config = dict(
    num_hidden_layers=8,
    hidden_size=192,
    num_attention_heads=6,
    num_key_value_heads=6,
    head_dim=32,
    intermediate_size=768,
    vocab_size=4096,
    hidden_act='swiglu',
    norm='rmsnorm',
    norm_place='pre',
    norm_eps=1e-06,
    positions='rope',
    rope_theta=500000.0,
    rope_fraction=1.0,
    qk_norm=False,
    attn_scale=0.177,
    bias='none',
    tie_word_embeddings=False,
    parallel_block=False,
    init='trunc',
    init_std_qkv=0.0156,
    init_std_o=0.0156,
    init_std_up=0.0156,
    init_std_down=0.0,
    optimizer='muon_variant',
    learning_rate=0.00794,
    beta1=0.95,
    weight_decay=0.0,
    lr_head=0.00903,
    max_grad_norm=1.0,
    warmup_steps=200,
    schedule='wsd',
    decay_fraction=0.552,
    decay_shape='linear',
    final_lr_fraction=0.0,
    batch_tokens=32768,
    max_seq_len=256,
    doc_mask=True,
    z_loss=0.0001,
    train_tokens=215400000,
    max_steps=6574,
    dataset='wikipedia_en',
)
MLP neurons of a small language model. Each row is named by its layer, matrix (gate and up: input weights) and neuron, and shows model dimensions 0-191. Each number is 128 + 32 x the weight over its row's rms, rounded and kept within 0 to 255. Numbers have three digits each. A neuron's up and down rows have the sign that makes its largest values positive.
A block is one neuron, or neurons of one layer that tend to fire together. Before each block is what it responds to, as a language model described it from the Wikipedia text at the highest values.

Adverb endings and modifiers
L2.gate196:129134145127195099149097073144130101093148136137099110125070108183089146123107117165169148159099097151163179154151111171096113066161174088159178120124125115192158140132100129173123147139075147153141080139135114103194083115111121089110201139133189143114108129146169164130102175162136117135144148088106167112128104119130095129122090122188099154128099139154070121118109134104096132165129138130107109168054114134101180134067121119082088124131181091050193135101146095114132114176160120115095092041162169074129055079153087114149106162138184158119111170108178091159137160133110147157
L2.up196:148094136140163138068128130135160184065127155138133088147085137091084108170133121145106135094119122150134175153177121094140143102104132131118144112147137109121136172194122112135113137115160139120152213105052111092132156081098230133133136124137084110186124151070099107190102107199000143136137071148053139161115128098128081205089123125087151135084148107139126115152107077100112122107140099118107162111114089137136184148128155096127132172140136084099143126144132094119101124129150096098099143156125153067054132108098130147119092134097088136116143095148148160139186134099091113148
L2.gate284:093174131091096086136112140139184102108152114087114137145164111148138193105126119076104054164120090157076129115127102122106139115124157133093139126111147056107132150134086162119141207128091176093124117082106143155132173095132143138109170086139151154074161105092140189114159088105083129134131094089185116102115154128170072106145093097151142070098132174094159089138122157089089130160124141104074153088102032167100118123067156086106097182180150180125171153119073181121110140162184115141095128142077080134106166129104116125154098158086125137075102116188098094120141130112129073158
L2.up284:111201135106141120106123118121144126118086161111119166207187081092118140138128129078116117157169048116107183119108104146131110115107112173144100124135058149093155116152060150064144139133086145200082116099126151149132120103114099135138145177143091139079099117112140139148174147161158143098153086174111117099106125043129130140151126119129137103067090148077070148132111066082131102125116138145120172117100128089143075123110119167115090153066169141104169076120136120096141198132136102161078201109174124120161083153105122154131118183159192067077112092167158170153101154137084144136
L2.gate475:139110120091123078125194107141108118136125139068123117129152077148123141154109179125129156125113186145140102130075141138115120179114171158114126120104088081111136107139137080148155143137090134126155086092110141199138113129147091089093148109078121119140127059098175095106120154170132101162134077125116123166083070168161101162178131167035067119051144092066119082119141119128091128112091210081146172075131121119189196087131142164099100121086067162084185100147127106149144081090120094138101135111178107141122137132132181114151131126168192115101110088121153093086104111158141089156
L2.up475:166168156172118100100175178094145169124114106121086195121177128144150114149125162113123148108085121171141098118070139105177092153159099138124117152090108090106146108159122106127158187124070122153170127084146157203160092154086138118133151077143073103114134067184138113176137118107096108163126122159112145117136146116099146096096102185109108174094128059112116117124154082063182134113109111106191128107070140085197174052107136116132137131159123175097146086117147067148106147108178175128127120167179096100142109147146129132098143149112190191171097110133120138155168114158060192135
L2.gate666:126121134167147111105146159154110153137122098070138182140083106147102132156133114143174167122134121097123116138159136122177132090088106086126137078173149095070111116123150163085174185157126199114129153102082139158066169094166147105172187134156113157117128163157142161150103089136141136232131132178097163085140071151149077085148111142162137143134113109127098076127170083094120143149116120208075129176093131176127167116131167108094098075171135071143170181057088081170150202137104133155135148130079134124137092087139122125126140146113150137078156064076109148136180124106142100148
L2.up666:179135129158165178093110145132130138092113138055169136082108152152163185129210115121120074091093157153179128151116133144168123162147092147089181166137139158171112166155161116114131145137060152179132153091141127130094109138140124124203135141121111145125061129136164138097146104125127111113126126164095153130081105102140102111107057139110140153068144114115088138139141109051092107121153071169129163168115116129117201152195079132134185217125113085026129140139124141062090140144131092143126158069162202152156152121142131091141083115080151169140126144114103128128154143167133149101

Split verb beginnings
L5.gate35:123152140152161142118180127160083142151118162119018064098176176089132108167159173133122129130134148148165144126155136163141144159123135078160129067125103149136161161144159034132146132090099091162152161166112166134143150127156165119104101124141106135149071132111182115087113155114136061157177180212075097129132070094169128188118115177093127103083139169137105131132173168111135112149134238112155158087121145120149081072143112132092138140125107144131075090112092134137149103171133172142161156125105157213098136132129169141150136143124136098072140159096115107121099152156179122114
L5.up35:143166108121170134164141110093166149124179091092116121120162119067082098132094123181123153126125175139109168130196081167121121166126076099107149127117056133133129099102135078133142165119130083135127128081197152151114133083134131156154105127086112144070130106122171123117151104074105145060096145100121077135189122093134148126108157103182114101076076164166120148133164108104137117112158095144037059143134092088079121166117054162091092090140182104157074123208134131173157145144085137122131148154142121145095154123056101083079176128140098122140077155134157087142080135151134124079
L5.gate82:119198115156225140100095119099130158104149154125106101085086112122226148194103122130134101086100146178135110091145157140147147150157115108158157134157102129130137165109165135163203176077129144136130121101162130157124108045134151134137101138107121163116113037117181190118153149132094087145069151142122151111147089114096083112124158186123134187141183173145127118125106127112094124083123139118085156140119067130131175138133144146113120146124105131080077148116166087113075182121124139200102165165167131101154114104079070099148124114100098150126079083102200150093133119159141171089
L5.up82:127152155125135156120107125170167039137153096125148129126105162189144085095106131134113170101099135106163137125130088107120135095141099073209070077111101104200103094148167085091147104085172122120109139117100176081132162109136133161144152136142120160077081155102155127104114136127104129113092108047108142132056098148130150119119135138115175125090145193113099104049051110124091103139168118131117101123132092152166089132154142089087148202142151062122104112113137080138143148144118128210147184099122047158154087114155122100116089169067124137109129158133139171126173141079168143095
L5.gate88:150036091117118124137110101138179093146164118100141183139161121190152202158113078137143137148164143177125108130206157105129114133099072088152135153159104090143147152128150124150095169134144114140149110123105120095117095145145077134154124138066152159117155163132120148087129162130163075098115130172124150102119145128138091126158192166138055109135115046176073114077133139149131106151131120117125116102133120105205132133139140175071189141132089124127100137065098166132059111193146139116141098098123179126170222103127106085116074096092158072118176116130117102148099098116095189160
L5.up88:155133095065130158139146111073142065148167110108156082107160082172175147133101160168092118199136119079054125136166124144108147065151082148118147090132138135158101124139146116102150158198215216060105075115142123196111116112097116144100158101117065134073154152120080143123149110125131088112082145132150132120171075091185104108154161218117112123114149093137090113108156100118119123182130126157129130097127102146138179106176131199114164113136075127141122120078072179122110089096086138125164109119109135126151166137117105074147115156130139137087178156123123149121077145147163145111
L5.gate149:142111114148175167115159061151157141161082172091142129117078153116164098115152098209102145143111180169062202143176153116159129138124080100131128094163155122098129113143136183113117148163109146116153164143150071171156123166144108150147117163083062148135134134147123130122161068076149118151063084113137110155165127087144093144132132088085070127101115194134141135093112148117078099164094107161088151155087135164162176115115167107113163194112127103112112143085137114200155117099134162143031204150154132109181164087116170136149099133129132113128040098123139181143123153125123139113
L5.up149:128133161085099155170086151150117171156179129165104090131141151161169150140143218140177121147066162183166073163173132134127156102099096129114093121157078146141162116160170057143114154162111137142111132113093204163109154126097118143157112122139075137073057152149058121149085079180139155134089115134143103122118166077100125148124130137151068100163137097158160128155117139187129111155145179171159155177097144109139146154132191125136154190148064112108141140035162144104143064113088093150111155194099144117136167104164104145102125139137105115147140165115145099139153152171070101146
L5.gate181:117092039128140129116149170136167075193115174114170107118119147183179145202148114123134086147086114150180169087124129140163165161114097149122142111123125166132168069094149117097063111159105137142121158145112077133098091077132142118146099155102088137105111112140077112209161135116126134141091155120106103146159174150141078154151148132065145063064070077071128125131166186156114117135189159104130116087108128144082119090152100118133108099158125122091122118133133186205106139164137108098151142131074175099088162155157165123107154128107080133116123122137096143067121175175122151051
L5.up181:133091139183151147129134137176185136105078085106108108118160163160152060225168149108210159123146133181157133130105088123070139135120122173119120088146051120176148117145193119133145063022133151143138098160071059184140143100137155112150138132149071153126081194130058148155104177119126143116099139122142112094181075140118092110137115167111105091136105174117151126095078147130101128157109165048099127111137133144114134108132152133140099125124160103113136132143113143213113158123170073135105114143135165135078121136119160122107111042116118160095120107122142082112122134127112121121
L5.gate192:135135109142149148133152090163092157068146138077104138132057158084110154163100133093098171106115145118150067111153087166160093159143058118115156094168117165114130117116156137124107074172162108156134119204142181186107100140182122105137143133122134138137092095132149158102112143161171196172157112071149064156086163131134110164118141131128141129112132078098109110103193131081119123161127106092098198086137113128191156156132119145145123101146140138156183147107222125096089190158095163112110082161119107174111133131154050109180134118064147092091110162118097060106105160104120160159
L5.up192:160171120144121155212105099141198176119159162162121123124087119151101130134143137158128120127113149108076085162141121162145076155163100075129066128110122099126121087123229100141097081177140122079168104090167118146105101211120129163125135094154174135164110078126071063137157206107109100155131113099078102157095149115114157141147118047167102157157149128104101150145107171145099107155160150154113119152129142155178162110067145173124140137189105124085219156106157112140161176155127122118109137082098097170089159148146113122110097114170139082116123116142087073106182135122149148112
L5.gate293:113166142132192148149163096149127095119138146109119139130134124189102136170174148186177170051150113034111125085123164126154148106123078079153109109107107137150128103228141143130094171113090129099055126141171147112105176109146156086159125121113078157122107092157147164108219133137097115160139151104142108092100141141138103181142142128112160134143126166157101109067094119088146113148163148119150106165157100094183185181067079133147134154149205162106148106073154165101094119085120134153097108161126159157085158144064113132063102141108076119143106139089125161102139090153142154157
L5.up293:088178134120146143109122122134124120068074106143129149105122133144141173082102235129121176145106115161081188142126113132116197171121079122082097142135093106163136096158121133096146185116150137191138183185140166137090152145129147169149136086148148120103120093057131087166116122130157159103150164167103105098162180144168116060121154104120131140147053161109162131105105175105143094140134108159115110153153087105123156162105122060091120133160182199139132179177101105105149150086114175171113169103121068102093157191182123117180111146100104126109152103088163141129139171141167181158
L5.gate332:146110052077163131097108098146193086182143126130126107167092118127153135144140130198141152102138128142093144039130105149157162124134128133155151084118138087130101121143174130165138106119111092084135076109093110102104082085164105054136146124121099165108092165180107133112148129165106130136137149147067095145146078091081087091114176181080082142133164125117138087124116187127187124178173107159139183130171120117159158182078108170138141124155100203127128185116181112158130156102086166077155151134068117143105090125146192185123097095044158129105154137145146134129107159121121159164
L5.up332:088168114134167135097147066148192139122123193137128128139133091096138133163078148151118126126111156165120110129168134125157160147104130158079143091152118105099172095118193142149114087178088098087115173159083135108032121136111078176173132194116095140154132151092209122108155122146159082187101169065142096161148153116115126135141185170093084097135162123120152130132118169122112110163229170142099105121110147110136134130128131087097166129153097121188165117129195129150130146131149155115127103134118115196135158162111078225152148172125106132129121164149151118076151142188101071151

Space before date numbers
L3.gate57:127068133096071108145078073093085166153114150077124086061205151143147089185130157168107012123072130113120198136139128130166124149125103129128089123144131114116153149181177135091161133102146096086121132170150141122101117113121111110103149085096119133131148137077143066093187067113148092169060114064137121089146127141116137117151151189154127108077141130094094116100076105144136088160137156101113118127128108170121177174111177147134146118153069139174101156107104140120155111101146092163156141151171152125079071104071181167088085125175126100125128090106116136071111104123121129115
L3.up57:129128115098164145115119124115139135117117126150148148062122098114172066189116153197090095163105154162133133107107129172125054143081090150129114097101159107087134149176170092136175105161102128144125094091195048133134160102122070095143107130140158191117143125120156145052152062111115144112093098135123093106190119136122113064024146095134112041144147152157124110105099141112127123159158115172147133097124110165200167124095114201105146105135173126076129145204176158147065107105125120120115129162101139122117106094116162110180094150122116172123170164073151140119139120139157135141
L3.gate342:153130107149114159144110170168126155064126077072104075165132108105136129100134083122144094114107111131091157088124099167138169148171113058104074171074146101128119158108136173109132150130067173099099123108187121136134088150164139111086084081122119107103109182130117146073156180102122047179154190131144091193144137148187144024098092138166129122135135161076089143159164145167145198132133116140137115113133134137160089135134158124111094143192104100096130162148117154123096114183093086160129136117082127142134139151165083163150091139180149101113075192157158099161089150099119170139
L3.up342:148141146041148068159143114134120178090181085086196107137181150066116121121161171124072144142060108135139195080178180135118140117134122210137097106097098122109168150125100160083130120177106142104129155150170093079062128147124061120091130120148136102090189166171121055093161099137100121092170105143137124102126058160149127121120167153180124116115122105120141154122093114150105154095123128100186107075063156181118138128140161127148153096113075198149134120120155121151069132107112119133105170099083128110121139163094077129150136121121097098118109178105095087110143135162162167106

Incomplete word-start pieces
L3.gate680:136158107099135081072136122163149162097091107152122154135200111135141144098211165140100119209103098121120133149138086090100101132128090159150153033147085033145125107113182086152135114184118103119129130123136077136128085109139175123115132104155169164135102100150107154046112136143162124090127146156167150112138158100125151099122154107122077099163166119122190144101115122085115133138148129179090154110115122133138126112079121162152112112094177122091127106137150181110155152155105068068083146166160137161169150208089122083146137141081132056086125128116076138077160129217106127135
L3.up680:064130142083127134114096122113113127079105116183177130121101147129131162119218115133163125131126127076112115066180106153167147126122165165170089167092119091183129150144118107066124096142098117184111093083155193161177137157130114037116115119153178162093093124076167163110159166144065182117082110150152172116107113173078152138142110145163096141089138102120145092188157166146148130151179106121153103111149096171121107115106104079159149112098071129147126154138144138131154167129193158106128072065115102105134154097057178093083182142178105158087157132159154174133118137121118126117
L3.gate754:061133078103074124121111175133124095118189120168131120137084062156163191137079109097150088152146143101126108220104124130219124133124142159144062061131119120122160140117146116102152157121168181171149081119125112164202120129142078092146154091142122159115123110103149122113176162137179163111129099133165112072176104170124138173146178154116198140186135160105161074144131142158097056106163076110053067120145135104172099080079100109103175138100151149160137107094105128121110155110118111175179165100131136082150129140151098144153122103123098169122104122139161092117138129147112126165
L3.up754:123130168130117148091085162117135147138157088162173107109111156151139225086161129148121105122078111079120127163146168133137194106072071137141129124114094134163115122111118112140128114110111176097136128136170076168153137123087145116162115080146173181104179105121114092097088068149212181123135093111179102059188175138140185068099164120134149159157157114119171135125151176123104170113149153149083139100173124132108142114087122073119181214065076119129113122085115069128107076153121089132136113109162136104131137119171169092062117151098071165168138137105123151134073113110152125144

Infobox field colons
L2.gate307:097117142137171102058152081111150176173107103142130105129149118126115159127160167151139165073101136121124082190127099080187104145145191096128103149158119140099207102136101120087151068143173123124176162124123094057110110127121138144090084167145172117096132145166074091081177143158119152149083142167132109110119124146108029061090124105161115094147150168180059140154088148084183114144117193152113207117103141102099144103111136149134167114136183088152177136125138168118085106154147132120127138147111145161108145074137135125140090108100125122138138141126122134153188203198097125095
L2.up307:098098176147109133065146101103163157158200160148106054116171078167092135126135125091126105139140160098150110164146099135103124138093138145159163132135134245168196154140070109129175134148117105054166153182141111096137089185138133143143120136113106080103048139110088138118141099120174097144090132115177139126142081109128157181145087099112093138156082181161137080145125135109176113097105185106134167121132153161167112157148089109081097155119136066114149131139110093090114168181120112130087197105150116084083145103125099157148144067122164155146154160135128120186179126120103089100
L2.gate528:093139164125065171173160169157129137098118144138145137095083150101116101162135103131147122103101125161141119123118106117078137114150142172071063115145129123157159112097135172086126108145169153095153145127104123133101111054087135160092125067149153121131085107168112124146116169150148094171144098138129108083102091137108152120107142154183082138208164096147127084160139092070146106206141178120127109121145148161166096066168095129093162078091213085100120136131204063129153195174151090083098141078114103111131166092168182143092139172121154155152140114105134107125153107050156116186
L2.up528:143127136131114155087092058173121106141119130162091080111123102113121219118102115118149105106146152121119166145087064153129124163156157074136147138096118148106117076156109163061123153063183091116149134051177144144166089105195111154069180108144132096167090147136043109086157147098077137127119146155061086117185080080089186148095111181114123155167088123124184175143111101138122120095155135133131134122146142181073145159121159129118171119156142131095153107116149148156074076161080095117135156099127146149133128131149148115113155116147122130064192154095157085108165156139064121132
L2.gate571:130097158151175107115101129139122141163129132117167151141102142079074133141124179064148131131107117092159184129120165109088069161125160121098163139107126131086112148107125115172107126146086115157124173081128078117168065113119174078156160158128108099140104139135163161101190169087158192121080107161116159102155148112112209215159125112132138160107159120097131143055120087052154198138151154114148112159096120086132239109125085135181153159116145043114090143146153107094132133130136128153043123135169092131105148104110175136142096166098135146185153141109160154135131101131145089145
L2.up571:110128123069194091145112195112130098189104156117130162117107122104126098089117149114140112052125098103108136114120184047087095150100174154065129075121143057084153130075139125074177147119148072166115176116193124151152137151115162131121092147123114116144184160172145119094149128110189147173125134134076117095139143077118123094084190107176111159085152182156143124115117119092140189128128139112106173133072127100079116115146079124124124048078169065163129112147181119124113171129121111110120128091163085112179131108143149160115129164123085113135178113180173089134124084119149120093
L2.gate680:121121052112100132165104109149114117138105110105089173112114115135091163141131094142178181114077132154187153118097150137140099175119192121073142170057151171101174161114130081111112147150129069114148132093147159118141104123165152179064099123148086139096161126179099064101129195183148147075157149077156105113092120154109113103112076143123099129143073127120106127102105072115140085152064133145152168112098128157144130137193103141162197126167128146113115098105082129090190071147177073147128143092176155131143102097122088121181144100145172125083121161157085148115155113119180123203
L2.up680:132125117145079129185109088101104106191090148092072116135147076147090115109137096112146161092088127110135124098178111109080134139106133088187075143160103165042127109067120144085142111063143087148135101129187129106142096105137085083046147132117104171105086124135127105109150146122167115153142149131121080144151123146194115133088137122180166068113086127109117070091114143099154124137090140094114125146180147191188121215115073100130114095126189132130097120118071104097138125131113190107161183101096112163143084138120097154110174132104184117096131142165176136144134139098086192097